config.toml
n_layer = 16
d_model = 192
n_head = 3
n_kv_head = 1
head_dim = 64
d_mlp = 768
vocab_size = 583
activation = "gelu"
norm = "layernorm"
norm_place = "pre"
norm_eps = 1e-05
positions = "learned"
qk_norm = true
attn_scale = 0.125
bias = "none"
tie_embeddings = false
parallel_block = false
init = "trunc"
init_std_qkv = 0.0361
init_std_o = 0.0361
init_std_up = 0.0361
init_std_down = 0.0361
optimizer = "muon_variant"
lr = 0.00531
beta1 = 0.93
weight_decay = 0.03
lr_head = 0.00555
warmup_steps = 69
schedule = "wsd"
decay_fraction = 0.748
decay_shape = "linear"
final_lr_fraction = 0.0
batch_tokens = 16384
seq_len = 512
doc_mask = true
train_tokens = 228500000
steps = 13947
dataset = "wikipedia_en"
MLP neurons of a small language model. Each row is named by its layer, matrix (down: output weights) and neuron, and shows model dimensions 32-159. Each number is 50 + 10 x the weight over its row's rms, rounded and kept within 0 to 99.
Before each neuron's rows is what it responds to, as a language model described it from the Wikipedia text at the highest values.

Description: Mid-word "if" fragments
L7.down623:71 55 66 42 58 68 54 16 46 48 46 64 69 52 42 50 59 48 40 55 49 45 65 53 49 66 32 51 44 46 36 53 65 60 51 53 42 42 43 50 50 41 49 47 56 50 62 54 56 36 41 55 58 60 51 63 55 68 67 61 46 53 54 47 64 47 58 49 57 50 44 52 57 49 35 50 35 63 45 44 44 58 64 38 59 48 52 44 44 50 27 47 51 55 41 38 52 54 66 49 59 38 52 49 42 55 66 48 53 64 59 47 48 37 47 51 51 55 55 42 52 56 48 53 55 57 52 37

Description: Word continuation after A/a
L7.down736:50 41 57 45 45 28 35 50 46 43 54 53 58 54 68 60 58 51 71 55 50 43 50 25 38 49 46 34 75 66 32 47 29 55 55 44 60 47 41 44 57 61 65 45 36 54 50 49 61 57 32 47 64 45 39 46 53 39 47 43 41 45 64 40 35 43 52 40 50 62 60 44 51 47 42 39 52 56 59 48 42 47 47 58 70 37 42 49 44 59 52 54 41 54 59 42 51 62 57 56 51 59 46 56 60 64 43 40 69 68 55 47 48 51 55 56 34 56 59 40 58 70 56 53 52 51 58 56

Description: Mid-word vowel fragments
L3.down393:67 43 53 55 56 55 43 61 56 50 48 83 58 43 42 46 53 56 51 46 41 47 35 53 49 37 53 41 62 46 49 61 53 63 42 46 68 45 46 63 60 49 47 50 53 47 51 50 52 34 33 19 49 50 59 40 41 52 51 30 61 44 49 57 51 51 47 74 42 46 36 56 53 55 45 44 46 41 57 21 67 57 51 50 60 64 35 48 44 46 61 73 45 51 64 50 32 43 45 38 83 30 54 44 50 44 38 47 52 34 51 46 58 65 46 56 60 48 48 48 48 57 54 51 47 48 51 35

Description: Mid-word e-fragments
L2.down379:59 45 53 60 30 58 45 59 41 43 46 69 56 65 62 45 54 63 37 42 37 52 39 53 48 42 53 41 55 42 65 43 47 64 53 60 63 47 41 38 63 40 45 45 41 42 45 66 43 55 54 44 55 69 70 43 61 63 53 61 59 44 50 52 65 60 47 40 51 69 53 53 45 59 45 51 41 40 51 56 57 52 59 57 59 54 37 56 54 37 54 38 60 42 68 22 38 36 46 54 58 51 64 50 48 48 59 49 51 44 49 43 50 45 56 33 58 65 42 44 39 58 45 33 47 62 41 29

Description: Mid-word split fragments
L2.down83:42 47 29 53 52 48 44 47 59 68 30 39 64 50 42 55 56 49 58 45 41 66 33 65 36 53 43 54 44 61 48 45 46 41 46 41 56 49 59 52 49 45 58 38 59 46 45 51 68 45 52 53 36 34 59 63 36 54 42 43 57 53 40 37 55 54 51 37 54 56 53 55 43 42 46 58 49 35 35 52 54 62 46 56 60 39 46 52 54 43 53 50 53 39 43 54 43 52 46 70 39 47 45 51 40 52 62 49 53 56 51 40 50 53 51 47 65 57 44 66 74 59 51 36 63 70 40 67

Description: Mid-word consonant fragments
L2.down1:50 70 49 50 43 58 44 41 59 39 63 56 63 55 53 46 53 51 44 57 70 47 35 36 72 48 66 46 45 35 41 27 48 48 46 47 57 55 55 65 62 44 49 53 34 53 49 24 55 53 52 52 64 52 71 47 37 55 53 65 60 40 57 58 44 42 57 60 50 44 56 39 51 39 59 21 56 48 49 50 60 35 35 40 48 63 48 44 39 61 47 50 56 59 38 54 64 52 55 37 52 34 39 41 60 62 62 45 47 46 48 62 39 55 48 48 39 48 56 48 45 50 38 58 43 43 37 57

Description: Word-fragment and clause-joiner tokens
L2.down576:42 48 55 36 60 52 47 56 36 48 33 59 51 42 42 47 67 50 66 53 44 39 53 57 64 36 60 49 53 43 55 43 38 57 31 48 42 40 50 46 32 55 57 60 69 22 48 57 30 44 54 32 54 50 68 41 50 47 31 53 56 47 53 57 50 35 52 45 69 49 36 30 35 55 58 57 44 62 47 57 60 56 47 70 52 57 41 64 47 49 55 51 40 69 60 46 50 78 56 59 55 56 52 49 56 34 46 73 45 49 55 47 51 57 46 38 64 33 54 50 42 49 49 38 51 51 55 48

Description: Word-initial split fragments
L3.down208:53 53 47 33 48 63 37 58 56 45 64 51 58 44 50 49 46 50 40 48 55 63 61 60 55 42 53 36 33 61 67 48 46 63 60 45 42 49 38 57 63 56 54 49 53 39 19 42 44 37 41 52 42 39 50 49 51 52 60 31 42 45 56 46 44 41 66 53 62 51 58 66 50 58 36 51 58 30 50 45 46 51 60 77 68 41 45 44 45 46 51 53 42 46 55 51 56 48 56 46 52 55 57 52 50 33 55 57 60 34 47 43 33 56 34 63 37 48 81 60 68 54 56 57 37 59 48 42

Description: Mid-word vowel pieces
L7.down208:55 30 41 53 63 55 40 37 64 39 59 55 59 63 49 44 50 50 56 42 46 45 26 58 40 55 38 48 56 51 35 48 41 48 38 42 67 37 42 49 50 33 49 46 56 51 65 33 75 37 52 51 46 39 65 53 48 47 54 70 50 52 41 52 33 70 57 62 46 55 62 56 64 32 68 49 47 53 43 65 74 61 64 40 61 49 35 45 38 63 60 50 37 61 47 38 38 57 45 48 44 42 36 48 57 65 51 57 38 62 44 57 38 39 60 51 51 42 67 64 51 42 41 44 53 47 51 37

Description: Mid-number digits, list connectors
L7.down701:66 49 39 39 44 43 57 59 50 36 49 34 45 50 32 52 35 57 49 58 53 32 39 52 51 55 61 48 45 48 50 42 35 67 45 47 43 50 45 40 24 47 56 23 45 47 49 36 43 51 66 53 39 42 44 64 51 59 64 45 48 54 49 37 38 49 56 48 56 55 56 44 45 36 59 42 50 58 47 64 39 54 45 38 31 56 60 45 49 57 35 26 48 48 58 41 35 42 36 47 57 52 53 49 45 52 61 44 48 42 54 49 59 54 55 46 52 55 45 52 46 42 48 36 44 64 38 51

Description: Mid-word name fragments
L3.down264:62 38 38 51 41 75 53 40 35 46 49 56 76 53 61 41 53 38 42 51 49 76 53 43 35 56 63 51 51 62 35 62 38 47 50 51 52 54 55 47 24 48 58 46 71 44 62 48 60 51 44 47 53 55 49 56 47 46 46 60 32 41 45 41 39 53 50 65 38 55 31 35 48 52 27 48 45 70 35 47 59 48 47 46 33 47 51 51 75 63 42 69 50 57 46 45 54 51 65 48 70 21 55 50 52 58 31 65 32 45 38 60 51 47 42 53 37 52 65 45 58 50 38 45 36 48 37 58

Description: Mid-name connecting pieces
L7.down353:54 44 58 41 60 39 34 57 57 53 58 43 56 60 43 61 54 56 55 45 55 52 57 40 38 60 49 38 56 53 53 62 71 46 39 49 43 36 48 50 45 50 61 33 42 61 45 32 53 63 39 50 31 61 51 30 50 58 54 48 51 54 42 55 48 37 43 48 58 61 44 64 52 51 47 49 28 51 53 75 52 43 45 44 43 60 54 52 40 51 56 35 50 62 52 49 45 63 77 49 59 50 47 41 46 43 55 37 36 39 30 61 52 32 53 38 45 64 70 59 51 51 50 46 61 61 53 39

Description: Phrase-linking connectors
L2.down726:47 47 55 46 35 55 52 83 53 54 50 45 68 38 47 52 42 39 47 36 51 42 48 45 64 53 41 55 55 49 49 52 70 38 46 54 46 51 71 33 40 51 65 55 58 46 48 61 38 64 66 64 39 40 46 63 35 57 54 46 55 43 60 55 43 32 54 58 58 60 62 35 48 62 59 66 36 44 50 45 47 42 47 47 51 47 38 49 53 62 50 30 47 43 66 69 52 57 48 59 50 56 37 45 30 51 46 52 57 47 45 68 45 45 34 35 71 45 44 48 55 45 61 45 61 44 41 49

Description: Coordinate ends, word-start fragments
L3.down632:50 53 64 44 46 43 50 33 47 53 63 42 54 64 53 60 55 48 48 47 49 51 36 33 54 52 54 50 65 37 72 61 49 44 48 47 59 47 31 67 37 43 59 45 70 31 39 51 31 48 44 36 53 35 45 43 40 57 49 67 37 66 55 57 58 44 48 50 51 53 59 48 60 54 44 63 54 44 69 55 52 55 57 57 32 53 57 47 50 38 44 56 61 60 52 60 40 52 50 33 49 51 65 48 47 45 43 39 27 37 50 63 55 44 38 54 61 56 53 50 44 35 52 56 62 50 57 58

Description: Mid-word subword fragments
L2.down589:53 38 79 39 51 53 52 53 36 55 47 44 34 49 54 58 53 29 60 30 56 54 60 40 59 68 52 48 62 54 40 58 48 57 51 64 59 36 64 55 53 46 40 48 59 45 41 42 44 30 68 49 45 37 56 49 37 21 42 50 45 45 70 37 56 39 53 59 44 58 43 43 53 62 33 51 39 67 52 57 46 61 38 44 49 48 58 33 46 40 64 53 47 48 48 56 51 52 61 54 42 52 69 37 50 40 54 57 47 45 56 54 50 46 59 54 41 70 48 80 58 50 47 57 29 57 51 40

Description: Of and word-initial "t-ri"
L7.down380:51 57 25 41 51 38 52 54 49 48 76 17 61 53 53 45 52 56 41 47 54 43 39 49 49 56 46 29 36 41 44 54 41 58 44 60 54 62 49 45 50 56 61 48 46 59 62 29 57 56 47 56 30 46 52 63 50 48 49 55 35 43 52 45 56 44 47 46 40 58 72 45 34 48 59 62 50 52 62 59 56 66 37 55 72 61 51 36 51 57 55 45 54 50 54 61 29 63 46 31 52 59 56 46 41 60 64 52 40 32 40 41 53 46 57 57 53 51 56 21 48 46 53 65 57 43 64 61

Description: Mid-word subword fragments
L3.down713:57 51 52 53 52 49 49 48 48 36 61 72 51 36 47 52 48 56 43 48 51 60 49 35 47 62 74 59 57 61 37 47 54 58 49 58 47 32 61 52 57 46 69 49 36 49 42 37 44 33 52 50 57 60 58 46 41 51 59 60 65 57 39 44 42 46 45 47 59 65 46 55 50 46 48 51 60 46 40 44 38 40 42 39 62 36 58 51 58 50 45 36 56 54 54 33 67 44 46 52 56 57 33 37 77 50 38 42 62 50 51 39 62 30 50 59 52 42 38 56 37 44 47 61 27 38 45 51

Description: Token after numbers
L3.down471:41 59 69 41 37 48 47 50 40 55 44 55 38 62 51 49 40 48 61 61 48 48 57 55 46 42 43 54 41 56 52 53 59 73 52 66 50 53 36 40 38 53 48 74 35 39 43 46 43 24 62 54 59 55 48 52 39 41 58 49 59 55 61 45 55 44 63 47 57 47 64 50 59 51 29 45 38 59 35 44 46 59 40 36 38 70 56 46 52 42 52 62 39 48 68 50 38 43 50 51 48 54 55 56 66 38 49 56 48 46 53 49 61 67 58 57 44 41 59 36 61 39 43 43 46 36 61 49

Description: Predictable word continuations
L7.down702:43 59 63 61 71 53 43 41 29 65 24 37 51 45 48 33 59 49 54 59 60 40 46 56 42 38 60 57 49 78 50 46 35 33 52 37 53 51 54 63 39 40 56 70 41 50 37 51 45 38 50 45 44 45 57 47 29 49 57 54 47 50 60 32 47 68 40 42 75 61 43 49 33 48 61 39 70 45 58 56 54 53 23 65 40 57 54 57 47 56 51 59 47 58 59 48 44 58 45 46 60 55 56 54 65 61 48 70 53 49 65 38 54 46 48 41 52 56 42 65 56 58 55 39 47 44 43 50